Part of a small language model's weights.
Size: 12 layers, width 256, MLP 704 SwiGLU, vocabulary 8111.
Architecture: rotary positions, untied embeddings.
Training: a variant of Muon for these matrices, 857M tokens, 18267 steps.
MLP neurons of a small language model. Each row is named by its layer, matrix (gate and up: input weights) and neuron, and shows model dimensions 128-223. Each number is 128 + 24 x the weight over its row's rms, rounded and kept within 0 to 255. Numbers have three digits each. A neuron's up and down rows have the sign that makes its largest values positive.
After each neuron's rows, "fires after" lists the tokens most often just before its 100 highest values on Wikipedia text that the model never trained on; "fires on" lists the tokens most often at its 100 highest values on Wikipedia text that the model never trained on.

L8.gate95:120085143153136140142158120120164149108108103118102093163103077151125157160134179144102101130136094125088148093123069138065122145170108116134081124181142120141133145127138109091155158108125156158091150136106130140175127139097147146098131138097071123128130134135104140150156092134123140105
L8.up95:127102169124147134136161109135146110129112119122137082154120095150125158164072104137120114150168123136118172110134097109116153140158138103172110165158126139153121126136105128147136120118135150148091120141124144150148119142172168164104114161142085122145171124181134128147141166118122164123
fires after: ".", "|", "s"
fires on: "\n\n", "\n", ". "

L2.gate625:119126080126100134157147160091155145146129126121090168125092111159152140077098119154139149086130108157114140105145134151121152131187125109146138159089113103115079097120136121099119166138124143138118111143142071135158096116116137136151089116155131141157153150156110092155115172167070142141
L2.up625:123109136090095125108112127085126119141137151140128086152123131115141087144131090158160120083120120103170090140105120140095127140152079144099134093153118161095094141117093115101152137169098142101131131122134085092150155187084113123065113111143116134110123068108141097131140154117165122105
fires after: "- ", "\n\n", "adv", "\n", ", "
fires on: "=== ", "• ", "by", "ent", "two ", "| "

L4.gate273:145087111130149071114117175130142104148108146118111132115090083084082105156158119118135116129120141145110111137138132116090103115089155157154144157091149152066138088161113156120139083183141176147104141147131117126121133141104152090139144158127110118145143165135152092121121092093125116168
L4.up273:125166151128094058119099180146115143126149138108126133133098118157150088126173124121169123139110143146107137130109149154131088130137108126175175158156126081155113145063135151138140119114106109141108087111119133182107126115133124099160100122117109132094150144134113101144150127143146135178
fires after: "\n\n"
fires on: "==", "== ", "| "

L5.gate652:144136118149163155111113134140131168140108112112160128110112127134066147153111096122137116152154165118132156117101075136098141112126137157101134128116149115130111146113112085141100107117159086132178120089162144169097111139142167149094087125141132103093111108065119148116127138124111134135
L5.up652:116106119149160128153128151119126131127110145147132123125162169149146135184145143134151114120161176123148119142153117075115153128086186129143095148170150133163151161200120118160114148115174086090110149116124126131117118122072083139115141129115100166146100088117123114147141138165151130121
fires after: "| ", "\"", "the ", ": "
fires on: "A ", "I ", "B "

L7.gate257:073154115147119152137142134081135099088119141150101082117119118106150137159119130123139179133147117113131143106122127123122143130149139150111097159130140134100170137125125169128156149115112124134076164164127122124133148160135156106154188131085104108117122109151140109155077165126115133129
L7.up257:114113127124138136160147135138142098111132147122124124129134186130111134146105129131112072129114140113120154136130119086093154093111126096123153134119154134076150103155160112122095145125135135153088113092150107087169090155118121133128120145181117130162091159171104110128138137092113146159
fires after: "==", "′", "G ", "G", "sq "
fires on: "| ", "\n", "ft ", "World ", "mi "

L7.gate663:112146154114148168163117128108162108139133156102079116107157141126098114153116155110103161142158139110115106097131116132157171148124111108129118117117130144126125140107130117154145170123135146152141130133060111129133108093130156147152130158156131156097137141189163147138094103078165120109
L7.up663:161104175083119113147192168131137100120113124161127117140130122111129136136168132135125150098115150130128117088090116121153071168093102122117081103085104173136133123120141138114147126152109122120101126148126147190158135121105116134112147118145122130133128155123107118081118125130124085103
fires after: "H", "E", "O", "al", ".", "ö"
fires on: "-", "\n\n", "'", "in", "i", "ind"

L2.gate46:145137083129173150124114147149127131145135165142105144120152160178172120134133118126085161144110166139123163103139127128128147095113118095092121134130186140156139159115122106142146143149163109067128086144146185131130070117120126128172128152141148128124101108162158111147118165101112192121
L2.up46:163137155153152153120131143122132127151140149123115141122161129145125148116149158146137169145130105109135097090148171125106147135149127113106109136124107170105107140170116118145106105146100109115104105112128092105149125117183115144101132154132166124150140106140140143154137143149082075146
fires after: "| ", "; ", ":", ",", "("
fires on: "9", "9 ", "–", "8 "

L5.gate106:106144153115112122126113109146109144133168110152101142091141119149125126094131138109138156128120110140092135138110125071137165120108177153124162133121149102116148154137125108177116141117096130168116159108140130107143129099117144172122158155100145162111110160117111120135152128116178158118
L5.up106:089101138120126117130128142128133094109156113149135117141124092138126116139146137137117152130153152108117136102135067142157138126127112137074124134121121171145111171093124109150097100095106174125103124182098126142150072134119157085123134090126152122155113153136106134165141106130092106120
fires after: "(", "0 ", ")", "1 ", ") "
fires on: "| ", "\n\n", "born ", "(", "is "

L2.gate40:100087132143157110098117141186138147117109105077110144150080135158126150155095144114114078158105126095157132092126103109099158130134132106138158135102188116102113130161157136136126161128151126099098126124124130132130127099161136141121158157157198142109144161123118133111139123122142133125
L2.up40:118094132156107129150104141148119128134101097118100095131123146138131141107132163104161109164096141101118155151105143122131118144137128100131120105102136120104143155127154114148105132165164107093110183150123123152110131144115150168102113130110127129139162108125139118124133124160122161101
fires after: "\n", ")", "})", ";"
fires on: "\n", "- "

L8.gate73:146149137115119138119117112109116129068138117120150170082114092105138175142095180142134128151128104134125162179121111115131098108123149106159136157137187136095150161147130117146103152131142084114173132138148117153156139126146120133082157110126140162125159151130162152124088121112106184120
L8.up73:146106118142087115111160112129132148126113120108143139089164121143131142086134124117125130127145130123115119129147165136165103125156142142091117131094163122116112114149135168162163114081101130110108166132105127147151168165124115158108127113122137120142167083143104150147139106127177125109
fires after: "|", "|---|---|---|---|---|---|", "|---|---|", "|---|---|---|---|---|", "|---|---|---|---|"
fires on: "\n"

L2.gate159:097107102119145114133144153135109121134103130146155135105147125126117093139112131090109121130160118116138144136154124101188099122120165105111136102149160142183159092117134120153140151115100147129104089109144131127149173131107135140140150136130108132127154169102169076127146103094113110156
L2.up159:073142144126118123148107092072195103141167128154132133148146102163131080112098148119105111109135129114127124153139166139106109136107131124104145140140164109143083112148136161143107120108106082152107058113155088165148147130168173151157108098153128103141135108101146132131102152071107080141
fires after: "as ", "As "
fires on: "a ", "well ", "part ", "the ", "same "

L7.gate445:105133113186113094102120128138127166149133105153134116130099145131165144136128102121147125138128110113113143130142121164134117132087141182157072114129152137112163118145112087098170118122123167138088122119178109144112076120104137119131136154134152131122145115146124111185115135136125129117
L7.up445:162134126134105126137147112130103087143119127157116101085136120180167122153106119101136167168191160154116119117117111155114150151140120115142056118120149140127111117158117115100159154137114150183112151099109168119122129096146145131119115157123161111127115112109145067133128077081148125119
fires after: "| ", "\n"
fires on: "4 ", "4", "9 ", "3", "8", "19 "

L2.gate70:090119095147105139160105122151132151116113153111136129093120141145106133158113117151101091100150093115109126113128134079105118128117133129147104103127108127131108070161133176170150122141134112098119184109119150121152129136170105136112141157135153161130105063119131125158110151139141100141
L2.up70:149102133118137163158105117077167139141127151115126175160142144156107142139143116142146064138130120134163128139137157105119164142149152136111160104148141150081062129117163115131126162142177077137100105137144091103108147107112153134111116096133134157101143160125152132109121113094120092144
fires after: "==", "==="
fires on: "\n"

L8.gate447:127150099114132133120127101128128135168079119123130158133121155115121129156105105087171154090109133126085128146149119160168096143126202139134147095114159121107148183108165171141127121090075129161116142144128125156140151130161094143087137121106095152118153111080126178139112116161131108105
L8.up447:138139132139089125090148169101109101147060109115146098133116146163165152123139118129175143137154140111158120131126125153139120148129140202145142089114134123134125147137107130119176181097130141163127077114140077110117141109131144170101132150127129136104149112118133098134109129102138111115
fires after: "| ", "\n"
fires on: "1 ", "1", "7", "7 ", "6", "3"

L2.gate21:116150097152139147090133167083133122104146105140139124082142132071144111169147175105112149166125117074118151110112125147117137151065138126125123131142131112124109108111110096160135101108144125163133158102133102159092103072123105076115122121140105136136097119146126119116137134136118067145
L2.up21:127115121145090094103092159068128136150123065151127128138111168146160108169144163139117183129113113093097132116130154147161094090127148159139099142156128122131095092188163135119162114118118125111149126095132083113127124123114167130113125082143150080109129133120144133076120153140103122132
fires after: "\n", "\n\n", "the ", "| "
fires on: "| ", "==", "le", "== "

L8.gate327:074096132161123152140140133114147105094088086128127070137149148138143150171106129142158073148134169141139152091122120109112112160150118102165155126177129133143155122107129115074123131104109098125130122163103187134118128142144127175097119130124104163139133140178133132150119099086161143135
L8.up327:096129138146176140157126159117138135125101160128164087097134108141090114124121136131115104155125118117112146097123107145115143120117112172138131106170147139167120137149148143124170119125077108132147117136084146122099138145188148152115100117145097135177073118123105136135189125128142160091
fires after: ".", "|"
fires on: "\n\n", "\n", ". "

L7.gate188:122085113137130145137160136134141146114097129120102075141125129101167135126133152136123097086089116112134111124139116118115101146134145126134166144149143132140091156140103112155100160086143090116112083182106138191146132152125115167107136125137113160135117148122121162126117082157140102185
L7.up188:133109129148128131091126114104106112144154106177124124125148142150142138140107122132171134160135132104146107148146163160094128124110169129175182159119147135145115144176138142112105129116052112069183100122104117129104127113116145127119114169123070125089135128157104143140106088142157140174
fires after: "|", "age ", " ", "Am", ".", "am"
fires on: "\n", "end", "| ", "18 ", "and ", "age "

L7.gate665:124129125125142120076157142119098108119094114149127145129057099097157111162140114140142181134146135129096122122130098121113158151123177109153120095113165117078102096115151119118159146125092116134125122146088134121079098123139164114110102126128102140124144108100119104135091104141119117140
L7.up665:119095127112166143079173137162139139136113137095138102131142133150178155155172101127122115137123133130096139113115154163145116136145124141130137109152128098161124141103082124117133125103133113117125175137116132173096119104157163111133133145149064135144145099116136113124146111120120160123
fires after: "==", ":", "===", ".", "ers", "ts"
fires on: "\n\n", "\n", "==", "= "

L5.gate251:097126129157149079149149145126136147149111148139104090054123087123117111155089128145132114158149123107146157141146119137101110090163144103142132122157133128107089113134134139071164103111144131104139113132117143145086137145124137156141107129163076133122139151129129165142140123110113102142
L5.up251:103115133119142106145161108110112102130109132125103132144117117135099094119092121094101097110133158129147089105157165082167081132168093175156134109161149115164127076146169131112149153109139094142104143128137133134121132157122161187107134111092127129152109109183126111147098148086176146125
fires after: "|", "."
fires on: "\n", "\n\n"

L7.gate63:108110149138156128172154123123154156118123113151134087146144101163112133133083141147109118129150162143164128102169126133116129138144116142146132108126169144131151107148144132121158122133112117135129134155093152181154133154182125177117112120112110137150116139172119106084119098111143140124
L7.up63:112118123167173147136156112113149136113130117123143085114168111106092145149104126137146115138173120127111161113142088112138124149135167125132114111154113139155144120133139142090136116103125083110112140160114188126107147146170131143105084137155113133174110088158092162117172122104195154112
fires after: ".", "|"
fires on: "\n\n", ". ", "\n"

L4.gate172:110093136134131168116109075104142158102125122105135091142143084117124119161140122129126094131191117159122110150115129146075144132124148122132113104177157162117119129140103145152145110085128108147091105151127127123150124095119154167089106141133147160078120095124115085096090140087153128110
L4.up172:128105163118159103120125132127110105181105132147091146103107115173142136148075148102107131159135113155109137090159142138125085102116132132159094138149147147137079138108097187126133102128109110102114095128137130122096110141102104131093111102133101137174116131166119101113154135100163127108
fires after: "|", "All"
fires on: "\n", "under", "-", "Pl", "\n  "

L2.gate19:115110085117161119139113160146120152108158124134154164137064130151106145113086125154110130138126128112113143099112127097152142075123109128149133125153179158108153095148160141130152129102110102137109129138136125118159176144171119089116114142120140134098166130086175098174081152100124093154
L2.up19:134140146131156148131124106139156101166167114100136123145143097153141144099116128123138120197120132132106157072120165107158121096104160161112089087139136174123122162151124147150143142138149106165127118112119080159175138182181076116084138133125153126118140141091147129145177109141133104127
fires after: "===", "==", "| "
fires on: "\n", "202", "198"

L2.gate117:124138165106060092126122148138141139116160074151118118114147143128085088116097134134087162124124127145130154090147163136146134163131130124146123116096161121082094152123153155131125126093141127113091129149134129166109119137127122148106114139148145103136138149160150111163093172094119164114
L2.up117:114153129133110150127128106132098144145135129124112135102140111134158129126125100132128129094098123126144107146157136129152128172173125129133091115135107162131115139140126168111135144120094114129140118128126107121167116151117136138112126128184117123123124120148139071116134147087110138134
fires after: "|", "—"
fires on: "\n"

L7.gate506:090099143133120159134126152145154129101152109142109111125131150167149132153133143105130135132117125134130164124137107161095120096127126122124137138172129112075093127150133140104126174115119109136140107160166125155180095125146131142114146130132108133144102130180119123075120076125096111128
L7.up506:139114117117113114089162084168170115132110128124129120134117122152085154126142143134103127133117085079149152141166114169159083119154129120140118149123148157113196153124170120117180154098132115124110164149105107138118119104134099133115114149151121136118137137192107121131139127101082120121
fires after: "of ", "|", "between ", "anti", "the ", "at "
fires on: "the ", "\n", "-", "|"

L8.gate611:088099129158162134151129104173125133123149146115133101130113158149156144131140145176119117141116118113173176106132100103100132186159128170146124185162193123123123131160164126123119115132106161132155114150145118110138123117113140117097113113142125182151098118124175071157151162099156096122
L8.up611:122164078162147118090096118203140145098119148154162138128112155092126149103121109116186133131146120115127129106152086108138124134124113156182123104088149154119125136129110111148143112104146118153141131180172126109151127083150146110112062160128147078118112138125146164110159123121136122071
fires after: "\n\n", "\n", "0 ", "==", "| ", ": "
fires on: "= ", "| ", "\"", "- "

L8.gate216:153091133127100127147181118177130138132112084090129155082120142143104155164136125106059143126125070150159119116119087122119108092099154119120114122113140145070136103139142150115111163173102111144098135140169150132125141097128124140127101144091142116075154093147164104120157131126115177117
L8.up216:145139118132102142134155117112117125113118150137145138083134145194119162154126117119136185108119105167160131151109150136108132141173136106116119102146177126109136121142162107076154128153099172092105137126136139160144163097125142181089118155106133119129119147127149119111100151152129194162
fires after: "of ", "to ", "by ", " ", "with "
fires on: "the ", "his ", "| ", "a ", "an ", "its "

L8.gate27:155107128129102148139115154167156121125151094147107138137153102110174140119112109158069112103126108106109154150103146138125116090131094163084163154133121102145111110127135126144134120139149076133095102185087118149126142121138107141158144116114082118176132132120117133160158121137106114158
L8.up27:168115136127109136134168117134167120126122148144108094125123121116136164107129100143138142181167171119126118112146165113132167116115137127176131150106119166123110095121168082119095143099127159129114100116130133123133140103146125096126120116126115085145136127160159148096141107126143058143
fires after: "at ", "At ", "under ", "to ", "over"
fires on: "the "

L8.gate205:107117131147100137132122145105122107158093157125117143159128106132097078182139189096144102120146142142125101157153150130144078133127156116080104131106142100112135063114109118162136136122168107118126088100159136106133136134120076171137136104114108155175083087132136135117117108088148085124
L8.up205:125146146156138107147113131117097137117116155112103107074121135126085122140112175135090103133155104146113134108172113094131120114161183149133129110142129164085113127110090136117125084125123133134089113115108114156136144181120129105114144156130160134144099124131167128114114122099206115140
fires after: "| ", "bi", "i", "=="
fires on: "olog", "+ ", "Pl", "Candidate "

L2.gate380:082143171113150146119111147118139140140115122094114127077147143131138169099091106131123129094102101106085124165120113121099183097119134128138110114161147094141083110163094141115171121121106083136116122200118126101182151143105139137101105116099084127121133124131124111144150122114114092161
L2.up380:098096156112120098140108105111102150107124162119107104107136100162151157132125096137097116106081138167116140165143152099147152101120141104120122133098171139081128070144118120140124141118141096092090142109165116136120137096141151126179140119108145136107125118129163125128151159147160154148
fires after: "was ", "had ", "is ", "to ", "have ", "has "
fires on: "and ", "a ", "an ", "do "

L5.gate560:142135141161117151158140149117108145112117129052132130098130092108127123118139150123124117118100132095120127160143124130093131126136147145114151108068114115117123093153111154087187100089136105117163084144115126146112177134138152106135131107126135139135176113151139176126123081156091105183
L5.up560:159139137143122150135122129125138167118129167099124127107176069074109107137134123120116102122143172120146140126141141153157078110104139133140120151132136128144136143145127083140137158118113117144121110124133114133110135170182139128128128117158132136163121101159131132114141103128085114129
fires after: "."
fires on: "\n\n", ". "

L5.gate440:121132127108142130137162139100109124101129111098121131119089083161134111109153123101132157172128095145153095164125149109187113166102156117154134157111136097088144177089147130102147127139097140083059145102118183148125155118118075117079114102154136163141101133157095122130159145119146126143
L5.up440:162110125103124133167129169088145152099131126152100098163137112150116140163103117121080137100153098181092138112101149159143165164111130149115121118131119065127132100093111116099132127142144160120114123112129148151145144151123161116130094153157127133121135144151118095106097162135111149114
fires after: "Az", "Kr", "The ", "Z", "par"
fires on: "or", "erb", "as", "all", "following ", "Char"

L2.gate405:103108140133167129146144160125120149114103133085097141126104104135073118110159122114113106143123133196137120168154148153105119148121089111081164147101100105119125114140151111095142143110153092127126135114157086126132111137114159150157128111068114122149109186105155164117154106125105117135
L2.up405:164185150120145051138142132097056119141105169136102145139091114123109128105136107132144140157138120094115136133129146130144130173123169156139141134099126107148135128093149113112106169108110154128079147078145114136146110119114110147106153124098160126158076157148149096089138142150169175086
fires after: "olog", "physic", "baseball ", "doc", "occer "
fires on: "ist", "player", "ian", "ian ", "tor"

L2.gate447:107099115097103112128142085150100084109104115116127101098158127160135124094147140113130133159074104118156115103182148166122119133111130141115142132137151133127141118130129113094097099108123128121121153191131131158063131091113132125101100162112138143122142116121132142131127116172073145123
L2.up447:141137117134162140114148133129106161113134122110128141162160128087128116151096099130133159154118117086148167105102177139124106130118130108136088109115135180138125122164084112142137164133082125160116143119146112093143121148145165148127121186125105120172173102128144127138109136135125136128
fires after: ". ", ":", "but ", ", ", "that "
fires on: "This ", "\n", "just ", "“", "this ", "\n\n"

L8.gate227:070129159142137105124108134132103125129150107062123162134121136153114110124118115122149152125133124118167156128167131145101143153088123173120181118117100112080135111124106160153096136161119094113086132143171179168147142144117139084155101110110132169148107090146170093118124105101121077110
L8.up227:139139113088144123070138147104115121080097064117146147137131118134135118106125122162144152166102122140163154093132091069115153136136131119122111165128152127163137078148121118104186137146090136138157148128128114095118105111146131149139142122107150149142143111146145117139148122084145148147
fires after: "U", "\n\n", "Pro", "Trin", "Ale"
fires on: ".", "==", "in", "or", "== "

L2.gate701:110160163131113115073111123130150164121144113166145127109080083102126142108122157146190146132096141149098087107094135174158152097125105132124094135099164152115122129145145137134138147131148141164129134147105045126105179071129109129109107127137122103118127150092129132142127146171120104113
L2.up701:136141135205124127140129155160164104169070131179124142104128099127154144129141140097153136122153136111108092121124098131138133124144052105143149113136155109126138141174169123133103206136137132126159108121135128144183171106152095121130096158115143163141159136124157131134147114145136147112
fires after: "| ", "\n"
fires on: "\"", "October ", " ", "9 ", "September ", "200"

L4.gate570:144109162126137088135140150130110171116139107129116146094159120133164136108155142089091121135076175149153136140114147116135150090138164115149122135156154084115149095149121099096142144129136120099087091095152144172142111147139133149133136168131091099129145134141133172145132120158141154139
L4.up570:133144142110153142091120119149081126117151132134101152126086090102133132154154097115142132129118136149074125150110139118179090142135133154122138141130155161073101131080131099146136195127148105125128129151134133147152110127169123125115149142139118153096130104111123163078176069134175140056
fires after: "n", "h", "P", "gr", "sq ", "T"
fires on: "one ", "s ", "mi ", "arm", "y"

L4.gate635:158118160128102130120140135150089140129096129142082105076110088158096121125120132105071075122118104149091135093086142133170108144128120191171090084133157160108127110119084119156141104106119147173076121099133129161110140068130089183083156144130134136126126139094132060142104119133120125173
L4.up635:170140133141132170139134093122137114132145105096168127159129126090166153148114120139156142089114075170121108148116149151114150170109141126118121173110087136131124170134102123130156097119155145092137144106119107149091142137118134115085114169121137112135154083094132121124100110104153139181
fires after: ":", "\n", ")", "s", "D", "form"
fires on: "\n", "\n  ", "| ", "at", "\n\n", "titled "

L7.gate45:144115111145142121176115132135125138089140137106125101103094123151135131164161160148155089151088133094132157117149117104114167154140146122102155118118161080139103115138134109107103177137118154152098155173085092171158150115111089087097153166112140157109133150170142074182104154129149137148
L7.up45:117114113132135108171152134170139128130097123110128135100095147128141155101119169110149136109102094115137098149147095096165106145087174176118138148122123127135115124134112096129115107124178166143130111145152085140141153150141163150119103138131093139115159143117158152122108116184111142119
fires after: " ", "erb", "′", "April ", "March "
fires on: "| ", "ai", "– ", "on"

L5.gate171:076120097132167119188102122124123137142130149120147123128165120141098123115147147123122113109153146089125153120109089164092119125131171142128146101139132144062116117101107106133087130114146124131130153155082138113127129124091131162127169126132176123108151155162104133150138088130124119151
L5.up171:139152183173172120102122113124123146124129076149134099098126159142096127135124167132138127126131100124113101166135121160126121138148123152080150138115136131117128151149130075124133131090151105146130136195111112111170173088133121149080137133128140142138126102163136109113132113148102140130
fires after: "\n"
fires on: "- "

L4.gate419:145132134143144102154154124150078091161145127144144126132128124176084149147109159142126110161135196119168137137162116108103149138149130136119150090111114106153158157136153171085141120126162124147096125146110122101134123110110085144147124127120124113142168098116120106078132127116119108124
L4.up419:133131138137137122086154137107126103134120109189131109146187106162154094121126122146132128149179180125122128121156160098130127141172126122124142107179103146113143095113099149123131131134094121155112142139134146131112144114190137156110073149096115126142162136129101055144173148100117135070
fires after: "==", "===", "===="
fires on: "\n\n"

L4.gate460:135128113144154113170138086101117116148119136100182094143143099110127154131130112180112117101088091140139142112094170153099156107124121122096171114086141143108158124144116123118133140137113146116141145136130165171134126157149136104103108146136109114122129126100101146152123119131185107119
L4.up460:170138129129105085132174142141107135115139130080114142129114129108121128095128130116127133095120135153166121099118156182125075098155116114182120164171132108134150121129104109132132113154155115140120191101132120081153107132133121101129094123157094178103089117107100146087151118147146153132
fires after: "\" ", ") ", ")\" "
fires on: "| ", "– ", "): "

L7.gate190:107143180148108095145126167090139140147103121098105129097132102154161146173126124112077120149124122134156177111150130120092166132097152144127099121142098148130121141149133109167099135112151086153124114181079121161128123144160169149139133117102142129187136160111133137129149115131117150108
L7.up190:143132125129143110162119176137130158099103101129151086098131114168091127138115146146140113125120121138148125086152114149100109123155129157152114172173111142138138119110131110136131105131112111117122135114102176142098113139127141131138121118143139143147143130091115198097117115129139106153
fires after: "|", "."
fires on: "\n", "\n\n", ". "

L4.gate406:119119120103139187147097103103123123082081091116101122157126119099153134145141118158107100117166121155093103143119119129103084173135142090118091142162154151154087183109106166113116130119094112137124093122146096117109090119106130151130153080136098132089150157152121143106144069116126142153
L4.up406:154098158143162153079136141122153120112153095131132129133147091081092123161103143138133118120147135105100115099174137112078086123092142143146136137137093141108126114101079119157129077129135122149125103097152111153110107140104104132116125130139122135136149135155077137133113152129109144150
fires after: " ", "|", "A ", "0 ", "1 ", "— "
fires on: "| ", "\n"